From a checkpoint of a small transformer trained on Wikipedia: tied embeddings.
MLP neurons of a small language model. Each row is named by its layer, matrix (up: input weights) and neuron, and shows model dimensions 288-383. Each number is 500 + 50 x the weight over its row's rms, rounded and kept within 0 to 999. Numbers have three digits each.
After each neuron's rows, "fires on" lists the tokens most often at its 100 highest values on Wikipedia text that the model never trained on.

L2.up670:492501566572521514443458485594493430515561468463507459500500517475517494505511481514417491546478499544498488528567507469454445664453516518495485446430465593537511499539572485522471494484497496530484436407485525315486479506517570423556612485538401533443579467519509542438500550439462469479
fires on: " of", "ring", "ing", "ive"

L2.up89:511479493556504500403520392423499512449468470530498545532481415574494533450531501480481519517565472429480506492481440576525471450494446563512543530522425512565573443490440465476486575478501582445427421516444530480456454603487569431546519503441517579464480501640531477493531528582583520457
fires on: "b", "et", "g", "m", "l", "ch"

L2.up1710:558504553467478602483534505495514437557478471490507451488587500527469482565510442483436492514451466538436559585567527496527547544531559603375479508476381569525569440494458470495471524497565517480456536481321534445589455503556562556511561525527525503612494618585530498510451537493565428467
fires on: "ing", " of", "est", "ist"

L2.up208:434531494592461513506492533426506532499526434514473473427385531542586504506494493496539486472609472542418468575510522559465571535525496426403472508608494482516597432487407443486507525470545529544471491422510512497498477464509520551599542548519551471467558557540472452517545471464495515478
fires on: " di", "di", "right", "ter", "ent", " death"

L2.up377:480511503558582541487472465431543489479467555549464525597547460569531516513440477465398547520475485552402435544538465577531541601486586526483474516553527516510596496422434438515505523442531503594502426427434454498483512483549511549523400575508492517508533495663472524438447538576511499484
fires on: "cent", "st", "rect", "ist", "spect"

L2.up1352:615426577494482507462568593527453556511516465512512466471492484449545553473445458505515569465473519427508590514460416557535438513587486504461564439483450391473493569490477546457491486553526532510492412506520475465585461467492499562509511624593548414538457575402370556474492511473521463391
fires on: "an", "ual", "al", "en", "hi", "N"

L2.up1321:514567430529538507454463565512444532549524501511523407546512453506534455523625372516502471457514537523475551548457470518481575434424449562474458488502498569495595543648477439492487522482542555509482505535560546440480417456540554481392526617485477485503532581483473385440468495441513553489
fires on: " as", "R", " and", " Ro", " (", "\n"

L2.up176:444542524510578483445502506408503466558539459471525477462443499446546470532493353471434554499498571566543520522493459536504560493486417560426544545533478467457532368645516483472409575658484531552493433462523497467505589436475560422463497454528387469545449530494559517520515437477485509499
fires on: ",", "=", "ight", " Th"

L2.up1280:467485510525539483475472466531568547533544421451495439444541474494501441531522560524449560538461498516345378461574563493504489536612623434504423492441410519529573462605544346514463475483504472517479552533363493558571414476405498383518485461540530460577408494521618492484526536442508508522
fires on: "\n", ");", ":", "-", ";", " make"

L2.up1363:632554563547535501366459555631510447495497519470487470477501516501446531472525569541560542521553449461511480506337479465510495582481564443495517534457504415492464506503554514509486571511485442589510520443448552492508589454416517561578486506656439349567419529476442407490492457502494490474
fires on: " for", "it", " and", " of", "tt", " &"

L2.up121:524483518488448574423471375439495511492466516508510502546478461486427461519490431459426585515457454459477492543494448449447527431585535420583470446490512373532513531539402500504461547493508467562462440438464450461577451521570503446447486482487509393505480494540430471516577457515497480469
fires on: " po", " Ho", " Mor", " U", "U", " Po"

L2.up1283:540534504495532523461504491488494534542507608455516532479481446517538495516520478587520557507544551515513516522505591425515550506424460560496507443505444563472482481626513406476452548554473468538472471476455464439539465446478459512530460529511618423515417486488486566446463462533532459444
fires on: ":", " T", " J", "ill", "–", "="

L2.up201:504476551470539583507491508484500561473492494467481506433479477551541447483591513516486403453515498537473593582435431532465503414465497471478396532391503444354497435461572394502494505540515545532496434462472533552508489501573604478473511493523534475500451459599497505405550432523602452573
fires on: "ing", "ning"

L2.up614:561392529474468496530529550523406461531528467551571482475448417501492539387511567521610548520474582510449407445537425494638477489521528499455410475427522548427588422507539440410495524445498547519465511523463473504478553494445505403531482559547469457523523442480566474512477314557516438497
fires on: "L", "-", "us", "t", ",", "R"

L2.up726:587410491483556579372581539427481494513504455485531504507538467515473480489494469502596480545413529371447455490604485464612523497529534454506456541483505584374468467559402380483479509539538499557496455503417395455595497478378508405581492563495454467491354425476414521505534561459570484437
fires on: ")", " for", "),", " the", " in", " name"

L2.up807:503471501586501556432470525523433460537444450515498464454474434517455552456418490476602446516562532430480498482478473535554532526509458424442556466444493541369542525668501427465466516471540430536491513453498477444538574478524485594555554497444392539490473465492582438544471544516511530474
fires on: " for", "re", " States", " on", " in"

L2.up416:502459553479494647476440550423551453503493494550492581516451473490492547468537465484432535594563421595428498512509545597513561534509504498371505537483497580549563475511511488473465556513538370513428508416518566427497546472468490472445482507474581568515534507624575484465513525581546509484
fires on: "st", "ist", "est", "spect", "put"

L2.up1378:420551542469438597445479527580441521406539515517521435435398522493537496512590514514507472480530494456505583519451487495471511459512505549535506482450487462407476496461466465480439512466529479499474465442545515550549558512507542443498589459496521478541569533584489525415476566470536505473
fires on: "ing", "ain", "ning", " American", " single", " local"

L2.up425:447462544550461564523488562562468495558494436536509398478524466542481531518452537432514497437555544457562450565534430519512509592505495458498544439486460449419538578522538596478456520532511595613459473450628436467513508492495470513548427580563467452618414547521511540453535549476438509464
fires on: "ed", "ent", " to", "d", "n", " take"

L2.up516:451518520541565579474519532480470535434533528631488557537529463439506585510435526499532450443623507458502528516500378491546527529464509522437491468425491434484458594410510493477472484611513525584502480507524446577572596538517569598438467583514620390505435582492475532465461554485637444492
fires on: "en", "t", "x", "al", "i"

L2.up837:458558592521426527558453488525487505552486468555475491562487413501465539453565448465443440562565540445540489535497534453495515576551588518468541512559535385494571463568495450471501550541485463568475462529579438424567468581524472560500547528480583443543478559530461544474544490503470432479
fires on: "ip", "im", "op", "est", " team", "rop"

L2.up1273:520427531531642577409469527422542505483528594563500520469481470485456558535461426537521432492464476583445478554557398504454479439508492489489443422472507393577604421554457376480501476500513524489464372548558418464519442496532497489479452529479530431533374450563451438472592557551480499499
fires on: " ", " S", " De", " 10", " 2"

L2.up1277:622511537421485518472451595511491502570449523500584527421483527488541585483348453448572517551534555526529421557468491513513506563542556456509440493475437500437540585480429463460531506490526557520524501533479513442468507457466542505496388522527433413457518462502500513468561470458456523458
fires on: ",", " 19"

L2.up1587:591520565487498538571490543490510495478494383623577623505469478441427564461445462482560539482503568517491424537449498554512516493526517544513481440443415580428606513470468555475433465505500494633477504468560492522541538459540539437552474500510434444501526502484552481441528440511519468518
fires on: ",", "ification"

L2.up441:484485505527496497440550412475468474533509405508505423527469390471520461458513516524501596507461553520470460474505522509494487497596381491430486494415463545439469452521525430487478589526518437592497493503450406416548551472501552424470447480669555499530414471557563496431420434521584533467
fires on: ",", " in", ":", "="

L2.up111:424473502479525468451474395423480542527468550527574486450521371418469525475545448500546508611495560401467400458509502470566530590552523463473498496454497535417481493581450464414442533609508449546425415520595395434606501513514549479453559544557480482479519418524490509415554492537481417456
fires on: "\n", "===", "==", "---|---|---|---|"

L2.up558:594436501564506477389466411439493557633524551451509444510471539612530513484497460554426499527530483484489507477437392504629507491569508582530623470576532508548571537559412422460507528495558523557484508442457429484459480475490579552553481500569507533462570522483536540560485530543518515504
fires on: "b", "l", " medal", " life", " time"

L2.up1693:466481523511495510384470467483421528577536445518489500442477426514487520496533503529479558444509472560448608488489455588575479541486598495496487448445484561516447564443537469491479504514544556574448496445406494533571537482488640486475532517457586416478524505471533570541509522407562488514
fires on: " of", ")", " |", "vi"

L2.up1071:537392520481487489441517488496403550451462531505446528500503474483460567482409576490589610516553443531575434596412493495569525518580497428549459480519501433505467552529394480462488500498588444491482480459512497455564583467415453551529487495604496403551465565499514516459545517576481452515
fires on: " of", " in", " the", "–", "st", " for"

L2.up1322:444529607506575520486504484520479583607468462538536506428503522498457479468480432592510472463468595458461376475508541453520637500577526579426599495545562423442588522637423476400420516477502537552443564486470498528545452463508576521561559561524495431502523469493545487483507478562516411491
fires on: " the", ".", " his"

L2.up1328:571511581471566506487456557487512527523492515581516504474509476359565578511517554579575501558519513546506491526398592440552447578494563462404485473471446506552455452485522450477470477499478472518495569496530572460532504479461528465645454488528481512511477517491484485481493467470537418479
fires on: " D", " 1", " M", "i", "my"

L2.up585:505526548481519492452518487497429531578466480519580490444473487475480445479434475549502553491439595460349472501430508548537549442502469504487333565445543560470517426621435441423389548476527492604478569446445474476522505441504543490523494507595427486531492439500572444439515467543478452485
fires on: " the", ",", "="

L2.up1662:545543545461471543444506477530447583517451512558436515478461390448485578479491459458459596451475529529424545596548505521503492521508593505467547466546484454524460559528487423483472472504538522542475509534513511595441475478565564474467581525440463472588550475522510572543525498490473474478
fires on: " can", "ities", "ations", "now", " children"

L2.up1190:359510506450522495557476542572482639591487523512532476367424402429491494468484491516510482451529538464529415592524569478444528563548465458498454553472398450407540400566460515471499459462556521520470554520521511520497453457561553457601494423476498494486489417569521442532522466509453493538
fires on: "\n", "ing", "ur", "ence", "ed"

L2.up1391:515529563510571484524505576506518535489546494541541386468428549516507557513482521543510446469481525528358431489610449428414489605484478501489496428524466503475534482544532434465484487428518364526518485478549466428577428496521518441588580528606538494523487465490512422376478482458496409424
fires on: " To", "ing", "ring", "ating", " Nor", " Her"

L2.up661:389499496469469496572518562444477487474553480524546443436466509378479526547458484501466448489502550513506521533514662504455520401502409490501475460493416516583445602475497507474479514542542576466462474407459526497531545547486564488599626569514617515509518370505528483455514527461458496511
fires on: "id", "tten", "ven", "ttle", "ter", "in"

L2.up1432:485548521512559457330458496529472494499540457585446460507557482477543580475485497541458492476505488484491603582372419518499517462553427458515456472380447483493518430442534397497456519433529594502472535499479542521508491478493487384462498510554464483534573563532401525472547500518499470509
fires on: " play", "et", "an", "ce", "mp", "ing"

L2.up1460:551482489562437518400528440463477481416512515552495513528501517492508511514570466469557571537571508499449452566385485433547454475548556381555501447505564443415481525542514457494485565511513538576466487450445553474622461500601574512502439546563515469478552531480487463529527578409475530488
fires on: " po", " Po", "vi", "ci", " it"

L2.up1169:529493463488477488482412451442523555518573507511454433511461452513497518505467529430482524513563484460511531591552490479491557538529498480513538549494433495448630585484465418514475559485519581582448584478570477474520488483472576432528498573530469464501496592438487523472548548466580514427
fires on: "d", " to", "vo", "amp", " not", "li"

L2.up772:455417483500608562375520533548489521547498539497515571512567406423503510522471511566574510506483496490448463495557540466612512586568527594470460541484479471469582431542431374498486441476480496540456513549498427432585454475466501460435500450549465489564435457512487583464493552533553527483
fires on: "\n"

L2.up457:514368540542638550526449520523473542475513441507539523545491425525406529494467501486556590507480510476448481479550485440485467510492553559457584390467527441522477475411472427469474471572484427514498467495480395513599449519422483496451442548554482357588427496514452499531442482565555481511
fires on: "-", " ", " K", " Ka", " from"

L2.up256:596475460497498534518510492488499494666416439439523563463524433515497523528507462485561504453576537445510514502540502538496497574428479559529563510552487426541505426524533465496502484380520520463492460444495375485485480580532471531491473548449597508516527508598430513429454445554579476462
fires on: "w", "k", "h", "tt", "s"

L2.up1772:546465605448579475486504464571410517548507578454543515456522494404504451429509424526589511434440597444480477546501523532505548492512535493426488394471446488475536503561491521391436599527489503553469504518533440517479454465486541499609525574536521456478510537448540467438545468580503382385
fires on: " |", ":", "."

L2.up1742:629471633486561498511532478555479515675525469494557584483510499446503494476523441427510598483469534477422487606395457524559562491564478553444519435525430498446512537550521443450329579531513534543460450468477462493489541495492543510579540530524505523484534522485536497476531482526537476396
fires on: ".", "\"", "ed"

L2.up1746:491449487470494456357523478495414526553384627549510397468470490492532494432509493497481468544508509481490557559522549447461513476454414565513512415467524449358557441637415413472477526458527455522481514536538479469559451474512529571498397592599481496477404548557568475505500477430411467517
fires on: "\n", " and", ",", "–", ";"

L2.up206:535434602506490490499454561562517533565516471511531487478521447546432500485409402495528552533487504422466403455436499590567453496571441542487502545542475467478556563582433495484494522436541488512496495505538393528528485450410544441532463519571436471519511541468525510535521563562498515488
fires on: "or", "–", "ance", "ual", "pen"